Weights of a small transformer language model: learned positions.
MLP neurons of a small language model. Each row is named by its layer, matrix (down: output weights) and neuron, and shows model dimensions 176-271. Each number is 200 + 30 x the weight over its row's rms, rounded and kept within 0 to 999.
A block is one neuron, or neurons of one layer that tend to fire together. After each block is what it responds to, as a language model described it from the Wikipedia text at the highest values.

L5.down45,206,171,176,227,231,220,196,199,185,225,194,181,215,213,218,197,178,185,201,148,150,208,153,229,254,203,186,176,200,213,190,206,161,232,171,247,159,254,249,237,191,196,210,209,202,185,187,267,195,189,232,233,155,212,147,173,170,220,106,184,106,171,213,157,200,202,150,153,221,222,243,228,216,208,249,213,215,157,197,227,156,161,172,203,149,189,224,179,243,230,226,231,232,188,153,204
L5.down192,136,167,172,181,178,134,249,224,186,216,180,254,204,189,201,209,194,193,193,244,242,224,161,219,156,251,230,194,214,170,188,215,206,157,209,164,185,172,162,215,233,222,249,226,191,198,200,207,167,170,193,184,201,185,143,246,196,188,174,198,155,247,161,248,144,189,191,228,174,217,205,264,147,190,195,193,195,188,176,175,211,158,190,221,168,172,201,177,210,235,203,214,200,187,182,165
L5.down592,163,192,223,212,192,192,181,199,199,256,164,238,165,200,150,200,170,192,233,224,198,172,178,244,154,234,170,211,190,226,217,277,200,213,195,158,175,159,240,230,131,221,214,201,184,179,202,261,191,226,222,213,194,212,123,217,200,184,176,196,188,284,163,170,205,169,166,202,229,164,218,238,155,213,214,187,212,170,170,212,191,177,239,214,138,181,233,182,223,175,224,176,199,165,169,177
L5.down883,226,150,242,186,174,233,174,245,228,212,141,218,135,141,201,239,177,178,167,240,160,214,213,218,187,225,198,249,215,164,196,188,201,163,209,155,176,206,203,201,153,263,215,238,246,184,212,238,169,176,207,187,180,234,178,171,175,190,160,182,181,245,194,211,203,185,154,204,167,190,195,188,205,202,212,171,228,153,170,244,146,225,208,208,187,169,222,147,186,247,235,227,192,186,152,173
L5.down980,203,205,237,172,226,162,241,187,180,182,202,174,233,180,197,220,157,228,216,160,183,222,166,201,234,228,182,220,187,197,199,216,181,236,239,202,178,197,182,198,211,223,183,218,277,184,176,236,201,250,158,214,171,217,166,211,189,217,217,198,169,229,243,167,158,203,273,234,167,216,282,259,206,235,257,195,175,202,199,193,212,174,149,193,130,179,169,142,213,257,213,174,227,160,142,202
L5.down1167,193,177,168,288,159,153,159,179,255,187,209,198,188,214,199,263,192,249,196,240,226,240,227,194,205,119,246,200,219,170,216,112,249,191,265,199,218,224,205,214,206,234,175,198,232,219,194,226,232,189,199,186,193,195,151,226,197,160,194,194,146,216,189,185,228,151,234,211,196,166,246,211,203,237,209,278,219,176,212,213,259,181,228,230,188,227,241,191,180,222,185,228,190,218,160,182
L5.down1170,197,144,112,240,162,212,177,207,229,233,250,162,210,220,229,201,174,144,233,202,171,220,239,223,198,166,200,175,183,204,230,207,170,192,219,189,184,210,193,171,190,223,186,188,165,226,211,169,205,251,197,163,201,139,201,183,185,162,238,176,158,199,206,146,174,185,213,179,243,193,231,207,145,225,211,155,180,168,195,229,172,200,172,215,225,179,203,218,110,274,144,198,215,194,184,201
L5.down1182,222,161,168,159,242,235,193,201,235,219,187,259,219,176,165,210,198,213,221,226,190,195,204,210,180,196,215,178,231,215,186,149,225,175,180,230,210,184,215,200,211,207,185,226,192,219,209,251,167,208,205,189,178,163,205,304,197,171,183,212,166,245,172,166,177,224,252,215,203,217,177,213,189,249,174,278,186,142,233,267,206,230,195,160,240,262,255,168,186,195,217,211,209,201,190,145
Description: Line breaks that close a pipe-delimited Wikipedia table row, such as stats, header and discography rows, plus some later cells in long rows.

L4.down169,218,140,168,209,199,219,214,213,224,250,199,142,166,210,191,219,162,189,148,172,237,198,189,172,159,198,217,162,178,200,210,197,158,192,220,219,180,184,198,213,162,203,185,193,224,149,183,224,118,198,178,170,226,243,219,245,239,232,193,170,176,249,157,164,238,222,162,186,154,167,170,241,157,187,216,191,183,181,189,163,228,157,256,234,205,206,208,196,208,212,218,224,197,204,121,166
L4.down274,170,193,192,182,196,203,221,151,179,166,200,232,167,221,106,181,183,213,203,171,193,185,100,167,207,246,181,197,156,207,184,234,204,228,242,218,218,212,220,207,265,183,222,176,216,206,224,153,259,158,231,202,190,241,230,187,238,153,255,175,227,268,207,217,211,188,192,165,152,212,182,191,148,150,216,177,188,220,166,221,182,205,257,241,147,210,169,188,198,168,219,297,223,212,160,152
L4.down728,218,189,211,195,223,229,220,201,209,198,174,254,171,253,203,183,199,155,165,207,224,192,208,137,214,253,199,202,158,158,193,229,211,224,204,200,189,202,179,245,186,174,209,197,224,180,195,182,211,173,194,176,160,159,185,198,206,212,187,196,243,258,229,182,253,221,157,207,216,210,128,189,166,192,214,164,187,206,209,237,222,130,191,149,141,175,229,182,214,217,162,192,173,164,208,197
L4.down995,125,239,201,212,152,213,176,185,177,199,178,237,204,206,166,187,156,241,186,198,225,216,233,156,164,177,128,174,203,180,178,177,250,228,192,201,202,196,240,237,209,171,165,233,248,198,198,205,229,215,249,212,199,163,168,202,261,169,189,207,232,213,161,184,275,201,216,241,197,189,149,185,195,194,153,154,152,220,194,202,207,188,188,203,219,206,213,161,180,180,260,208,167,185,217,212
Description: Closing pipe or line break ending a row in markdown-style data tables (sports stats, climate, census), e.g. "| 4 | 2 |" then newline.

L5.down155,174,244,189,177,147,185,253,212,212,203,214,152,202,174,252,288,130,187,175,193,256,209,223,234,196,185,152,179,213,169,215,205,245,136,231,207,166,175,175,182,211,157,208,215,183,176,191,197,167,207,218,262,188,200,259,210,186,221,184,186,215,158,125,160,177,172,212,256,154,177,243,207,197,190,222,220,194,262,241,149,194,172,210,174,197,173,195,240,220,272,170,229,175,269,174,194
L5.down185,221,281,215,180,163,232,158,206,215,190,218,172,170,202,222,162,237,174,222,262,183,138,225,216,188,185,218,209,194,194,181,179,182,227,213,207,199,288,194,222,228,274,139,212,240,184,232,215,238,188,141,244,256,208,167,215,158,181,203,194,180,189,189,191,150,221,223,185,219,192,170,198,173,241,163,173,233,208,198,211,215,288,161,212,176,219,160,192,214,152,186,230,147,207,216,189
L5.down217,159,226,234,161,192,221,213,183,211,234,214,225,269,181,184,180,162,195,176,160,170,186,186,156,217,195,175,212,203,151,158,205,139,232,182,156,170,184,201,179,210,143,230,191,159,219,195,226,241,206,201,177,235,214,166,197,225,216,142,194,167,206,230,204,238,207,211,162,219,187,252,227,215,155,188,191,159,238,221,204,151,235,194,206,236,274,185,197,191,179,194,204,249,146,218,193
L5.down313,203,172,217,178,189,255,181,172,176,216,196,212,236,209,148,179,149,266,205,219,137,175,219,203,197,158,259,277,182,224,222,210,164,227,204,130,168,177,220,227,242,145,215,221,188,221,188,238,185,221,203,191,213,206,178,164,234,228,213,206,171,205,214,188,210,184,150,155,207,202,207,197,181,208,178,149,171,223,167,187,174,246,206,214,209,187,232,170,149,190,244,191,214,173,244,176
L5.down639,183,178,239,260,229,223,196,187,179,213,193,179,139,204,191,128,162,203,237,220,190,195,187,199,189,279,183,216,233,164,256,240,192,190,193,140,206,161,271,215,178,175,169,226,223,198,193,204,190,250,169,213,214,194,164,182,168,182,185,160,139,208,249,195,212,184,188,223,188,184,239,166,179,166,186,173,213,130,193,189,225,234,181,191,162,194,218,223,176,225,186,199,185,189,178,152
L5.down701,169,221,190,197,178,208,194,275,163,195,182,194,233,206,185,216,188,259,251,220,186,227,183,244,193,192,181,266,169,205,180,196,184,168,186,144,203,141,176,192,237,157,224,239,211,216,262,201,200,179,278,176,216,213,188,173,203,222,198,226,236,171,171,130,259,199,202,218,221,208,211,241,197,218,205,191,128,126,221,183,164,218,169,215,186,190,167,191,224,173,160,215,187,124,195,205
L5.down725,182,210,205,142,174,257,251,167,174,221,241,265,232,187,221,187,227,182,277,169,198,171,207,179,169,174,201,204,207,166,195,164,233,263,220,181,230,244,249,215,198,226,202,217,191,189,228,178,180,209,164,205,244,173,241,209,191,157,239,219,220,167,213,207,153,195,170,285,187,194,208,194,175,197,172,179,177,165,197,215,204,230,206,170,183,214,205,196,204,172,207,167,234,182,170,219
L5.down1234,179,198,179,211,198,198,223,261,126,200,215,237,146,205,168,259,202,195,195,281,238,178,250,169,224,208,164,216,131,206,204,205,182,217,215,183,178,250,176,177,175,206,172,180,181,221,210,214,195,164,194,204,193,223,234,198,214,152,218,199,154,141,191,206,247,195,203,188,221,210,221,267,242,192,165,180,243,202,260,219,176,193,183,211,187,239,240,159,149,192,132,217,216,131,153,241
Description: First piece of the word right after a given name in personal names, often a middle initial or surname start, e.g. Thomas A., Barbara Dever, Steve Binder, McGill.

L6.down571,225,219,222,159,198,145,283,125,181,230,236,173,146,208,232,202,194,197,174,196,200,265,198,297,204,220,168,169,196,193,191,284,185,234,278,199,229,194,190,187,195,232,229,228,207,194,181,233,203,229,165,213,183,187,179,168,184,215,147,204,186,201,150,196,204,177,149,214,181,264,220,143,236,166,157,161,230,206,212,183,207,240,205,135,232,178,164,215,192,225,150,217,157,197,217,181
L6.down1159,220,236,229,173,152,225,182,230,229,187,230,222,199,209,170,235,221,220,218,170,153,265,178,242,156,248,224,209,225,259,201,243,153,162,171,191,188,227,254,181,143,212,207,188,275,184,181,176,180,225,224,208,226,197,240,193,210,205,210,203,177,209,198,228,240,211,160,234,236,249,185,131,197,197,209,231,229,170,201,177,202,172,221,204,176,152,158,232,249,201,161,256,152,205,227,215
Description: The word "of" after a percentage, quantity or part noun that picks out a share of a group, as in 70% of, majority of, best of; weaker on other prepositions and table separators.

L5.down203,182,210,210,240,171,143,171,215,180,154,263,234,213,188,175,177,223,170,186,201,202,187,208,138,171,243,179,175,178,173,201,187,206,187,212,228,198,184,242,195,175,161,187,163,193,240,141,155,235,195,232,168,220,220,201,158,237,202,165,144,173,167,212,203,229,210,196,194,141,195,201,178,191,177,148,203,216,191,189,161,260,259,245,211,187,225,214,205,202,241,206,184,213,200,202,159
L5.down672,220,235,151,206,261,209,212,197,254,145,199,207,172,191,251,238,225,249,180,196,203,177,223,203,167,181,230,190,226,197,225,240,178,221,244,187,178,185,175,197,221,243,202,229,202,271,216,227,198,261,202,230,269,239,226,184,219,203,205,190,199,211,228,235,161,182,211,165,198,223,194,184,153,206,164,161,204,199,207,216,174,211,222,176,208,232,193,218,194,163,235,270,157,190,214,192
L5.down688,221,216,208,173,257,191,218,210,220,226,225,172,208,202,235,171,241,199,249,187,174,120,198,219,191,137,247,185,179,213,170,178,221,163,231,155,209,232,204,211,213,171,183,210,246,170,143,226,221,233,218,195,234,202,171,181,182,157,198,223,183,242,216,190,224,196,175,180,209,235,227,200,201,152,225,212,172,214,177,280,198,246,201,240,151,180,185,225,208,224,155,184,190,167,237,179
L5.down707,112,254,178,178,180,157,251,203,205,207,191,210,149,259,206,235,211,237,207,178,175,143,167,229,187,187,215,200,204,214,211,204,181,169,128,205,267,183,177,216,183,183,198,268,177,247,207,215,210,145,260,190,196,193,225,173,194,250,167,196,167,223,218,226,215,168,261,195,215,214,226,184,251,224,211,271,228,181,193,179,229,234,220,152,190,214,193,212,200,215,195,198,202,245,146,223
L5.down786,197,111,234,179,224,176,180,181,157,176,220,173,237,208,205,267,188,228,227,175,290,197,213,186,223,253,230,95,182,234,168,209,229,173,229,228,193,150,195,163,185,222,188,152,200,186,164,225,207,188,219,175,199,206,181,188,140,190,198,164,220,219,182,212,226,219,190,209,219,195,216,223,239,198,176,222,279,219,197,179,225,185,245,284,200,195,235,206,197,316,178,195,213,180,230,203
L5.down957,233,185,194,220,170,115,209,227,158,211,204,182,159,110,189,144,273,176,185,211,223,169,261,199,249,196,203,197,213,195,203,197,243,220,252,173,198,224,159,183,215,196,147,188,182,221,151,191,227,170,166,209,257,181,224,227,181,159,202,143,164,180,216,212,121,179,172,214,192,238,213,223,176,153,211,155,222,204,227,169,170,186,178,132,250,181,172,206,191,229,193,174,211,182,220,181
L5.down1141,237,219,213,173,207,259,197,184,193,229,178,198,196,182,202,227,186,244,221,209,219,237,182,219,226,186,183,230,195,230,136,215,175,165,207,197,220,189,183,178,227,158,208,159,203,237,166,207,201,177,223,195,200,210,227,153,137,185,186,151,209,150,219,193,163,182,159,214,176,224,178,204,195,185,217,234,235,204,183,205,171,154,182,179,218,215,170,203,148,151,257,226,218,198,236,216
L5.down1153,198,141,165,168,199,227,211,194,225,225,196,157,224,208,226,186,148,242,209,239,281,221,182,185,190,176,239,159,156,133,175,245,242,220,183,188,121,212,210,203,223,204,223,204,190,255,163,246,172,190,209,222,225,162,242,220,185,206,214,193,206,198,263,250,253,181,165,177,194,216,204,164,235,197,178,177,186,222,186,243,186,158,180,205,204,221,198,199,197,208,205,206,177,182,186,233
Description: The word "of" right after a head noun, especially in institution or place names and time phrases, such as University of, Supreme Court of, end of.

L4.down165,245,219,189,159,254,170,222,182,185,170,149,188,154,181,202,236,163,191,224,223,244,213,173,194,239,243,126,182,161,167,220,241,197,211,211,185,165,193,230,184,210,222,198,200,189,213,229,236,201,169,192,184,208,191,219,205,159,195,170,185,180,188,209,186,177,236,194,239,211,204,225,204,173,161,202,198,245,171,207,195,188,179,144,152,195,175,209,187,242,240,209,214,206,191,245,193
L4.down918,148,238,203,116,223,187,164,240,198,177,175,186,207,199,201,223,197,238,187,182,172,171,229,261,255,197,166,122,198,195,143,188,178,196,225,180,268,214,200,221,168,208,154,185,259,186,235,203,224,199,186,190,185,160,210,180,155,225,180,185,158,194,171,168,157,198,185,177,219,186,161,217,162,216,225,239,234,169,209,211,204,176,210,163,211,203,158,155,203,215,227,261,253,233,174,204
L4.down1074,181,253,174,232,193,145,193,179,187,220,198,199,187,159,172,244,212,249,169,173,236,183,201,152,260,182,205,174,158,256,266,231,234,202,254,165,205,206,154,197,215,191,181,218,208,173,208,198,210,171,159,178,222,231,221,224,181,200,161,225,224,186,192,189,170,187,155,226,192,213,201,210,190,195,265,160,232,199,184,233,169,234,204,176,143,172,171,201,197,168,189,215,169,200,207,241
L4.down1276,184,237,214,157,182,199,213,150,116,232,244,205,184,213,228,191,199,236,231,136,236,216,180,148,243,177,216,223,202,216,175,207,230,160,287,202,207,167,215,217,208,199,228,234,239,226,154,198,194,208,186,218,157,173,208,176,236,160,244,160,206,205,235,175,172,226,215,203,247,222,267,268,150,189,244,259,200,146,190,223,190,241,142,217,213,259,174,184,189,204,178,215,174,203,150,237
Description: Closing == or === markers that end a Wikipedia section heading, as in ==Legacy==, == Records ==, ===Singles===; occasionally became or as in prose.

L4.down245,254,232,127,162,208,235,196,173,199,232,211,202,197,213,189,202,171,176,189,216,182,199,188,226,188,216,148,199,214,194,194,173,176,233,182,188,176,167,209,203,194,218,242,236,209,216,234,169,222,191,153,143,180,173,175,190,218,218,216,187,240,123,215,119,181,189,164,145,162,178,238,267,153,191,197,192,234,181,205,193,187,203,167,219,248,195,186,247,184,186,136,187,217,174,235,207
L4.down804,231,181,174,200,229,178,183,205,123,202,175,197,235,252,179,124,227,205,229,186,253,212,202,206,190,176,181,218,169,234,113,157,221,222,213,219,211,242,174,159,205,152,225,214,208,197,188,176,203,192,161,195,221,165,198,225,150,218,206,191,191,131,180,201,189,187,180,197,229,199,230,211,192,207,201,188,196,210,174,230,130,247,164,218,224,180,223,253,263,181,228,175,238,248,196,244
L4.down855,160,203,213,187,238,198,164,198,194,245,214,192,199,250,211,214,211,165,279,190,248,183,205,160,198,174,164,189,181,176,178,184,202,208,216,233,172,189,179,192,225,174,166,266,173,178,231,204,207,156,190,164,206,208,212,182,186,172,220,220,255,179,239,146,202,210,185,251,147,172,253,248,217,199,228,125,148,214,252,156,210,211,230,158,186,171,228,222,257,203,155,216,205,167,175,151
L4.down1069,258,253,132,173,196,218,231,225,143,226,198,197,177,223,196,170,180,133,218,231,219,167,175,198,200,193,158,208,201,204,172,182,170,208,196,185,170,227,216,200,196,206,194,211,222,180,257,196,195,145,142,238,218,218,179,177,205,217,208,186,248,156,219,144,199,224,158,161,147,216,217,219,202,151,216,171,209,156,222,208,192,184,211,142,218,189,165,213,231,207,192,198,206,185,248,224
Description: Surname tokens or their word pieces right after a first name or initial in lists, tables and credits, e.g. Tom Clark, Kusche, Dickens.

L4.down321,184,271,169,172,129,168,176,220,244,202,213,200,234,188,211,194,220,244,247,154,217,157,184,200,178,173,212,230,232,185,243,232,151,213,180,224,260,230,178,266,246,195,182,180,240,205,185,212,257,230,188,209,182,177,142,180,223,171,198,206,261,206,256,214,187,169,212,173,249,160,188,243,198,233,199,196,144,196,201,184,240,251,201,187,190,219,162,230,243,238,216,189,181,218,179,163
L4.down484,225,241,130,191,222,149,230,175,230,222,173,199,206,187,206,211,163,195,164,207,208,192,194,192,211,179,139,148,177,232,191,186,148,186,237,125,203,229,228,214,147,214,225,184,192,226,176,145,284,150,237,166,208,182,199,236,197,121,243,194,225,206,188,180,193,191,232,223,170,180,164,213,255,189,202,170,148,204,250,207,200,184,199,197,201,229,203,252,240,200,251,164,183,235,232,216
L4.down1029,193,195,210,246,225,168,239,223,271,193,152,183,275,188,212,227,206,197,244,216,237,188,191,173,227,227,189,173,203,135,170,190,218,168,189,188,216,191,211,163,209,212,200,257,158,183,187,203,209,241,214,231,194,231,200,212,180,198,133,259,144,188,231,151,152,253,222,234,150,193,239,196,234,207,187,231,199,217,169,187,187,170,196,188,155,197,138,228,221,180,172,189,236,189,165,233
L4.down1117,199,152,167,154,212,193,266,182,168,223,238,233,218,143,172,209,200,227,193,194,186,211,194,190,217,162,253,203,196,197,260,168,206,206,138,239,187,184,169,228,221,242,178,196,165,225,232,213,167,203,187,227,212,195,203,215,201,151,149,173,206,200,190,144,224,167,166,184,216,168,155,222,180,221,190,154,184,192,177,234,153,221,218,224,216,184,230,189,207,153,261,182,220,221,223,229
Description: The word "of" inside proper names of institutions, states or bodies, right before a place, e.g. University of Adelaide, Duchy of Saxe-Meiningen, Ministry of Health; more weakly, word pieces in names and table separators.

L6.down466,233,178,238,234,213,236,213,184,231,226,215,192,190,144,197,152,182,205,240,203,210,128,157,222,216,166,187,219,162,168,218,223,202,241,185,163,196,253,225,175,255,235,205,207,171,205,211,191,224,227,178,197,189,143,247,218,208,247,202,199,194,175,180,219,207,235,202,154,183,219,221,224,203,231,220,140,199,183,211,220,185,192,145,177,203,137,157,227,186,225,157,203,236,211,253,212
L6.down535,260,194,202,191,195,195,220,199,263,135,163,172,241,196,197,218,230,187,204,211,198,206,214,204,262,196,179,172,182,150,266,176,221,165,183,198,186,186,185,161,176,165,204,190,183,156,192,188,192,255,190,204,191,183,164,191,192,215,204,199,222,191,114,153,177,229,193,178,215,238,234,232,191,241,204,170,245,223,152,172,231,169,201,164,139,183,208,209,228,214,191,137,215,190,220,209
Description: Closing == or === markers ending Wikipedia section headings, e.g. "=== Writing ===", "==Service history==", also table separator rows and heading-ending line breaks.

L6.down444,193,194,209,237,253,209,180,191,225,262,193,170,267,222,215,187,185,252,255,147,190,198,194,226,211,233,207,209,216,215,207,206,224,226,168,182,234,147,205,226,220,144,177,204,213,202,151,113,165,206,222,162,204,251,168,203,142,169,169,176,250,197,205,228,242,229,242,183,176,217,234,165,192,171,189,198,162,228,241,225,196,201,213,231,210,210,220,214,227,253,156,194,206,192,164,123
L6.down642,245,231,210,243,224,202,187,205,188,212,187,225,218,185,244,197,188,199,241,229,198,126,164,213,213,197,181,226,235,224,169,244,238,303,193,135,188,165,159,212,232,164,220,241,189,192,200,131,223,145,182,190,242,150,189,174,188,229,186,172,176,161,213,243,117,236,211,176,208,248,197,194,205,196,201,172,198,238,200,259,209,213,200,178,218,207,174,176,284,219,165,184,226,176,229,230
Description: Word pieces right after negating prefixes (in|accessible, non|-expense, un|married), "of" in "one of the most", and exponents in km^2, m^3.

L5.down29,170,191,209,196,158,226,208,200,256,203,209,227,201,217,203,182,200,165,219,174,180,187,181,247,203,146,205,165,240,139,171,143,214,177,215,221,171,211,168,182,203,182,244,193,208,170,152,173,145,192,181,144,217,166,180,176,193,261,242,175,226,212,203,175,188,223,241,189,177,161,200,257,207,260,174,186,231,201,190,184,189,198,153,179,157,166,313,197,238,171,233,213,155,201,175,205
L5.down35,223,217,201,155,260,91,237,164,162,251,211,205,225,221,230,184,179,211,227,131,189,203,162,161,148,209,186,210,134,163,186,178,267,186,261,185,181,215,188,192,215,218,238,250,149,257,203,155,188,202,206,134,191,203,204,197,201,217,199,229,163,210,188,208,214,148,215,155,215,209,161,210,237,156,216,273,204,182,247,201,200,193,194,165,185,188,197,195,214,198,195,199,221,240,224,211
L5.down244,231,218,198,155,195,163,229,156,253,205,226,289,194,164,178,220,213,214,254,195,228,237,200,242,205,190,202,198,198,204,162,161,218,130,197,160,155,230,210,215,226,224,230,198,274,162,191,234,164,186,137,163,211,201,192,221,194,214,188,246,196,168,172,175,212,194,149,175,225,160,163,267,165,234,198,160,194,142,201,152,205,184,198,172,193,200,231,145,171,248,208,168,193,241,207,232
L5.down333,243,215,196,190,202,239,231,158,217,205,218,227,201,219,156,215,221,194,240,177,170,227,230,220,183,216,215,228,221,181,210,201,238,142,177,171,179,206,253,183,219,211,162,205,194,159,199,217,173,165,221,232,193,176,169,228,207,208,183,194,133,201,174,121,236,239,195,194,179,194,217,222,188,277,173,252,248,165,227,261,200,166,202,192,216,163,218,136,214,196,190,175,125,224,205,148
L5.down498,217,174,167,219,269,204,221,174,231,203,197,230,225,178,185,216,187,198,174,171,145,142,198,222,199,200,206,301,199,180,227,220,223,274,201,201,155,228,236,150,213,177,190,211,175,278,223,172,198,189,231,199,193,242,162,228,184,190,206,177,171,237,152,202,126,221,222,194,194,213,189,183,164,204,188,232,222,156,195,162,244,234,190,217,194,212,199,157,254,171,275,236,183,189,187,232
L5.down683,203,241,179,168,195,188,211,254,171,207,203,200,239,207,164,208,195,208,198,200,178,240,153,175,228,228,237,212,160,185,185,229,178,167,197,206,201,223,273,195,234,152,199,193,172,235,218,226,211,134,187,166,228,193,222,181,184,218,189,147,190,212,220,211,195,189,187,237,238,239,235,192,213,200,133,166,185,223,224,204,200,165,172,162,211,258,222,185,231,191,170,259,183,241,209,188
L5.down685,197,172,243,248,173,217,192,178,213,216,197,206,239,176,192,185,185,199,208,200,216,187,195,231,220,218,220,232,264,175,212,152,234,199,235,158,193,196,187,204,203,158,221,250,194,215,201,216,157,204,123,229,170,196,210,205,205,203,260,171,242,181,208,210,193,179,167,245,122,199,207,191,186,182,249,160,205,204,163,223,193,187,182,202,139,207,212,187,179,180,222,227,235,215,250,206
L5.down960,213,154,236,239,264,190,213,199,202,139,226,165,175,167,176,212,191,187,194,142,219,145,223,193,181,206,208,174,166,215,136,240,238,230,190,218,169,188,193,164,201,200,231,141,117,202,157,166,226,159,249,162,238,221,205,174,179,234,160,250,201,180,197,152,214,191,240,205,236,231,239,225,175,254,150,223,235,174,201,190,237,191,177,207,192,249,206,192,250,178,192,163,241,177,194,235
Description: Closing equals signs that end Wikipedia section headings, such as ==Accolades== or ===Playoffs===, often before tables; occasionally closing parentheses or table pipes.

L6.down412,172,284,203,247,221,239,200,193,197,195,185,187,205,226,240,200,244,178,220,174,152,188,229,139,225,189,228,175,225,180,223,206,174,240,172,217,235,185,220,196,176,184,238,192,232,235,191,221,206,192,212,188,134,229,225,169,199,265,154,197,224,180,189,190,167,238,152,193,147,203,203,229,254,183,150,195,191,214,204,203,163,162,220,123,183,262,221,201,187,166,195,201,208,173,222,214
L6.down1060,164,207,180,123,202,204,250,177,160,213,234,159,214,187,202,234,214,225,213,157,189,202,174,185,197,236,163,189,203,215,144,221,249,172,204,201,185,194,175,233,274,227,195,205,187,270,210,220,169,177,207,190,142,159,204,211,223,157,221,204,179,215,241,229,208,206,197,177,228,177,157,207,222,216,220,183,201,182,246,204,102,222,159,242,205,244,184,192,180,221,232,245,223,182,151,193
Description: First token of a surname or middle initial right after a person's first name, as in Paul Rud(itis), Hilary Sw(ank), Charles R.; occasionally "in" after a name.